Part of a small language model's weights.
Size: 13 layers, width 640, vocabulary 16384.
Architecture: RMSNorm before each block, no biases in attention or MLP, untied embeddings, normalized queries and keys, attention and MLP in parallel.
Training: a variant of Muon for these matrices, 737M tokens, 11239 steps.
MLP neurons of a small language model. Each row is named by its layer, matrix (gate and up: input weights; down: output weights) and neuron, and shows model dimensions 0-212. Each number is 128 + 24 x the weight over its row's rms, rounded and kept within 0 to 255. Numbers have three digits each. A neuron's up and down rows have the sign that makes its largest values positive.
Before each neuron's rows is what it responds to, as a language model described it from the Wikipedia text at the highest values.

Description: Word or word-piece right after == in Wikipedia section headings, such as Personal life, Medals table, Family, Marriage, Education; sometimes mid-word pieces in names elsewhere.
L4.gate287:142128164110157140145147124115129105113158101082083138151111082136143133068071139122156152156137126110141186111139115117094136153139090134130089162134167138136119120094075167156119140145102130141186114144123096172121109150118128086179143107139102119106176133120173124127143114157116117183114150146201099096164120146164126106138155119111106126130135097101112159159133154184092136130115146110094114092132135097170069127109124162150123119144093098147117140143169128128082134126108085100106116151083112117123144158156117128140120137125164142096142166144118100102089097120119111137104121119108142130156116132149108124103108097085178142178112083
L4.up287:127133113117183115110126131093139136135179107073118135163106077124134135108126140130179099122120094101121143147145143106132137132135101110133101180121131160127108112123111148124157152120081113148198128113132116111118120139117125118163121113121113157106192131130140135102182126138091120145107143146190116117166144153131124120126162122113137137141166128094053167123121124155133119161128134152109123109111118119138097133093124144113122106131121109091131122126153157126120116142105144102135108158063099173129121135157128080140126120151127126134122132140159135117127144073117089157109159127157123142120129176142146150105072106134148113120138146
L4.down287:107170062113181164090123118153103101179113167130137089122147097127125112080172185160162091141154136110127073119107129114123135126155122139154104183123118122151125156085105121083129147120138150142164160169109116118090123095154131130102119144147121109137141131079141126110149123130120132169116088127139115151094139099133113209098094097099150145120124130123088166154119120095095068132153099141148118122089128122123123114117139130186143109130153116124133146095130166126120107115105136159152104117108124092149130132109114095111149111114142142160096074129155153107122142149125158152112132145136119111135099131128141126145100141181111125133138116

Description: Past participles and reporting verbs after was/be or a subject that describe, judge or classify someone, e.g. described, convicted, listed, accused; also the digits in years like 1902.
L2.gate759:132101122160083115092126147142129122129154162112087185193134163155113162135082147136133114154101172150114099155088162109115122077139168133107131139099136141079127134125141120123099069179100142090161126139097147145108145134138094147116111160114075132103132139132113134121141168098122115158136161094137149096135095131117123120122094152132109097115122139146127150091167131114153134143098120139111127175116136145129132132174141125117127140147089124127141153177130140122105132139140137135109119120123140118071226145102120143103136113168136158151141072147145133132131139099137136151146133122163109175125111124104163132147121114137144184134112135
L2.up759:165161134160119114148153089139139141100150148149097124171153104143171141113127155126103184139128160127096119142069078110100141116151146118108144144099111129144125125128116119135141094133093136129147164151118164126116083100115102134139139127114116119155151142116092117110114140100139108194117176105168170159140145104161127158125166132134126103113114143163118128095144124106143135105109122162148098152103133053123149135114090154125148097137082094122136136147087123122071129138056138085130158121127115115093165093142116054113102153127166100178172136138087128123126111134123132129081150140123091170124156118084170146145128102108129158139146132
L2.down759:132148098151140128123120121145138146135076131128134093162104136142126108101112136105122179128089153094095101146133112162164116100119160090151132141147122136160140170127114092139130132165149119147124122138132155068144130144130133123119141123148136133158169105133117088131167133139155110165144109133142107128069135152145157123118146163177105098092128129087157149115120162153132118117141163123138127130133173097143138149138137151135138106122135112117145133137108140138089126155100141110104167128118093114108136090102107099149107149151130128125126129152101135158165129116107144140093132128114105153102123157144092152133073101129101089177143108

Description: Predictable words in stereotyped Wikipedia layouts: "racial" in census demographics, "Historical" population headers, closing parentheses after birth–death dates, month names, infobox and table fields.
L6.gate770:108136110127138115136134120147139071155138142162128108082167143124145145155096121142129156159126192086108144133078165113147102106123151167147179146121171102152139133176138089106106145159097108137146125148098094106115146131123141120122132142086121119158131120095131120145122126110121152143113114114144157138111118127159138142115139124160155141125105151139147092159140133151141128108120092119117154094094164099086157137142103097133157117110143108110081160117128121117095138142065125082096120140085103127132093153071130107113091145147166152139127089099125145124122093137170106172139110137100099084157112146118127103077114128154126167117149114
L6.up770:144141159068113132127117160124114107136136112094119130112203103096124124138103120075172142129117132150154163166100103139142120089137081116132119095144129092146140103140150112073136111148152127146160117125142116126123130133127082155078137099157097138145148135160106153130145106148130179114112121127158089123132107128132173123139165151161094179126111153136150127120127110119180151160143123150109167139132131142094206132112108095137138112122167145094140128131126128111121169112114085119123113122104132108147128174116113133136139086133167105153148105122150132106163120153137141156124107131133162125120148137103147107082173109133126108144128146
L6.down770:097133129159197093131118148124093185142114104122131141112153137085164135085088133110155159135115146136140120120146145145120111096143116114144119128101147100176138164155107104187155137116111107168167118154133083127117128189114096118115148128140156120125123113124111120091135131075111156138144118120152133122129125115129143098124111139137117205122113091114113138132115081105131110113157116110144156127105158117143134103111078120096104147101127154103152104152119130088140157126098069086140114105136133148134122107123135163122139147115077111144134130080140088127098114175118115155159153111125085096104073158135086128124124120106116116155100151

Description: Tokens followed by a near-certain continuation: "97" beginning an ISBN 978, "as" before "well as", "=" opening a new article title, "(" after listed titles.
L4.gate1119:123116136128117143130135111099141122115117100158132169126097126135121139078104101090127115156127117140120090109131114102125138101131135141115114152150093105082109133114157136168170138171102136116103093137154184108144146132119177126103122087154134117098160079161148111161069158127134123118147096117102102173143126106090133131105166104132149141103146108103126147131165166148112104130130092157109123142100143128165152129161112120154111121125126114150104107101122121165131092130114168118117135077126122118144127123131126149120157125085136140120164141120095148100225139111130132143105137135091130155112141066146114099169127125132129141122128190
L4.up1119:128131182129142097129049117135138110109147112110140126166109118134122139184086091110135088130156095127180146104167167121139136139149107149139121130120121131103121104125120151119106093145112113114074116100096155134157186142110132125106149129108134114112130135119109140165173167091091165152095141133125129109168113167106108094144104148147169113125154172160133139102177120133152134126152137149113098115097129161112154129110102114108124143124092088143147132171138146153153156129150158113123139170103111122093117080141140136129124121161108162123132147172102125077144134123163128170125162105137112123155089145158131159076110155104133177147130148
L4.down1119:118133108108146160152127104112186128107127145136128121150149121106119142162132209095132103122131086136104145097142086148094145114117156142098157153124160157139109162095094103103161161142135102141109115149152112110163109116147114113100169123131164153127125117134110192098087162119088170135143106106019122145124137172111105130130136146100122075130148132112143106123120122146148067123156158116150134107122131137141146154156085149131104115143112130132131137154167104111130131122127166128145081144126105158109119132111116108132152102111125112105141144125084128133133130121079144163092102062133111117131138147129137134122111134116147122123174116

Description: Mainly "by" in stock phrases like "Preceded by" or "Appearances and goals by", and country codes in sports tables (SUI, AUS); weak scattered other tokens.
L2.gate114:179130172123156139139159088094138167112128132101167122133116122133144153116087119154100113116116119090143148095145198170097144108170117130164141180082109105125122107108106120111133141151099140089115149121155132122144113137088125137136175157128106129113135112145148200124149093121176143140108145140098114147116067096123126143148135100105138133134119158130149150124134115150115136119149106166093126096109117161099077131105130147126131119108094108148139140090149122151129091154074121096119104164181139145168114125110124140140154123076169115087115135123131118105112134125134157136137117094087133150049150101125114074095132170136117101131093150
L2.up114:159076132134131108107131125128120146112131137141169142148087138142137137115119126161102119121150116152136085095100130160129114112123118145158137162113106115153108078143132137098101105160098132139118135138112138130112110103087134080096130140173126112202124139153102132191141169097113168114134109105150092116107083123101116129123130112130120169135126180146070109140077147137122120128120072123122138127141136134161136132118133105134137127097144127151142165171105100128144137116065098117124121128136125155154107127134114142094146093130197105111143180130132147109146138105119145101139140139079137133084163081127121100082129141102094099138094145
L2.down114:106117114115116139124152133112136133115126108140164084139153113110097159120106163120132108147132111165138111144122144124127122130121154157164155114148143146105143109116135173105131135119082071085110118133149155134135121125148151129111161117132110119124138147130158074121156154145111151117126173124111131109121107110087159150127155105145077119134134148123159130154115154138145107113058130144112104140122092112131089085152097128124137131086120137168146142133143140150153103109139124136099104117150119101139164106159143103102130093111108137138152113127186090107122148132096127115126110118074098106115121121155113138097096117112163097183133150

Description: Label words in Wikipedia tables, like the Score and Notes headers, row labels like Ireland, or closing parentheses; also census boilerplate such as had children, There were.
L4.gate516:144120110160127171103122135110130135089119178127144154135114142132119164100099135117151111176116086140143177123096135149072122121107116155163132112141163109136120132114145117145122140151108133144127111122141103160155130117106120135120178134114119142092107124099117121123134136191109160099110146144112139122120118125128100132140123111115145119084122097121169141124146101113125156086143103078094158115060161087072111136069132097130125132128107131076123092165138096136150119151108108130137143105135133104164120074133157151140120141091142087121152133135113121161156160134175163177152120178118109127177109187139141149117137087162135143063197142
L4.up516:072104112119111091062125166099126126151183096157122144112162162124134181109109133101119105154126161119123112132085102094157084142155096130135119113108111141104133115130142126120116143143138135145104153071114116131080105107163125138132122131142130124109127169103122125144147118142083110078091112132121157127086116176160125118121163145130114086147130128123134118142124139177116128113106116167140163108180102119137133136133151150141096139148156132142124101114137116142143116106141119120139146128119069092090126119114139129142080113150102129088139100086109128109132125153119124142145110125118143139125146117117130146106096128114140130112148146
L4.down516:098133098141104111130135181136128146181109106151145183115102121120124094135125114141154132123096133153125163165125128118115132083137148077122158093081120109106109110119150109117108089096099123127157147112136133149106116073130129128147126117144126106136113159129108097162132113096080154111115087136084151129170111134146146095128097123141126112134082112141134112140124167103085089104127140149164138121154113152138119110113152137113128108129155098086104142125116117100151134131158128109107048100141121156153110120109110146160115117092147104132139141097154133110199114104113144103136135131125136114139162087101128093131144134111150147084141115

Description: Words that complete stock Wikipedia template phrases and table headers, such as Aggregate in "Aggregate score", racial in "The racial makeup", medal in "Silver medal".
L2.gate1188:113111141103158118089159135085163173103154108123106105101136133132125128174159110139174139151133148119133145140137154114117132122143119166159130102150176087174117131120104137124114134108163107098109123119158129122194086133098131150108099123150099110108119105116151125158142132101139135116122123140118083129118163132152158148131101101183106141119130170152135187102112104184140140093139096119126081065115162113081140162126091122162094132135125077134118110110131109129102132141102149126148158126129122181123139117076098100114114143114140116114135097126139137113130151105118117148166137121120149120133157162121104140149108179096141109129159077
L2.up1188:103143120122118128130146096118143126144122159131122094102118166115138137102146108114106166123160164127097146138130142113142122126073171128142114103111112120147146171149101152119115143137155149165134146182133181086144092145127124117151147128151106131126098107116141148143132166089109143107139154099118117154166160122128107124109091147150140116110081158124124096137096150109125114149150091110076143108123131125151125154121118140173149153134138139148188158112121127120126166137121081099117121117137118082145135143153140128112075144198108170170097158135109104148095107145128154117112118167114134158125127110144100126147119154126115156138167149
L2.down1188:158133137120091112103150152122155124152087124130170088130104123104162130097162081151152118132132146150101129108124181109151105122121126132130138123125135141133130131145110132108143098138132128147131119196120180125136089163152144106114151111109076098108160108088166171108136170116128136132150120123102081192153150100120096141101125145168151100094096155098132142177135106140129121124127111123124109120100124110188137126125145088115130150120133109167172192095117103145124119120143108120106115143112116082145138130104122111148090157197123094149133110134135124141092166128147164149149135181113125135161118151141084121154103140136165164137161174

Description: Past participles, or their final word piece, in passive constructions right after was, is, been or be, such as awarded, named, recognized, jud-ged.
L6.gate539:126099095112131092101107104118208112139124100160103128145174079141127139146158143115181141124103147128157107108133083131178091157132134164125137139128111154098146099079145156098123101121111116129120141137122123158107116122124162107141127098119123123139147129096097110137121168124124138133159116152127152078172145097139122104146135135135110165133160144131095134097086091151153108116133118139114121148154119056160126097137174122108126116076114083111093146110136104111117137101149168118154096106158136175117129126178137120104113121133146142116132100111139132134094129131141130161101143126124152111144148153120152136134113121077136160162114134
L6.up539:131132124163159102122155142134115128125110093122127120159140117130116151097152115111159130140127127148121164164114145138152146088126143154142104125121094124090097160094127125121127116139125126160170145148139141122092136119138088135128126119131094118124117136112121169129108119100171115096098131127104117110162102128123109125158115124129124127102151137165153107106179134122114120090174157146111141145089129109152142120104143142145074195087095100126148138122131138121123124128168133136114144104145117175145114103144127138138139137156146147114152160074142125133135152117095163155138156125121133125140153171111103142132171093102137110161170105
L6.down539:136134114092125123135101146143115133172145139118157174119159121177116157063111106154108124124118122166159109134129112110143113167115124107156129141131107154101112107091085124108092113093138128138133079113124122139120156154123111179110098135133160117113143153106171116092138126116087148092123154156088110151124141159137143125113172115121074125107099146144136125112126140113106106141156114108160193145116148135139145120100172150124106124147104140078119167117092139115097111151100156122112094153121133094125113134163112111098069160127107141136110109093136166094165111123114116145125121146111109145125152089089155132141099123143071110120185109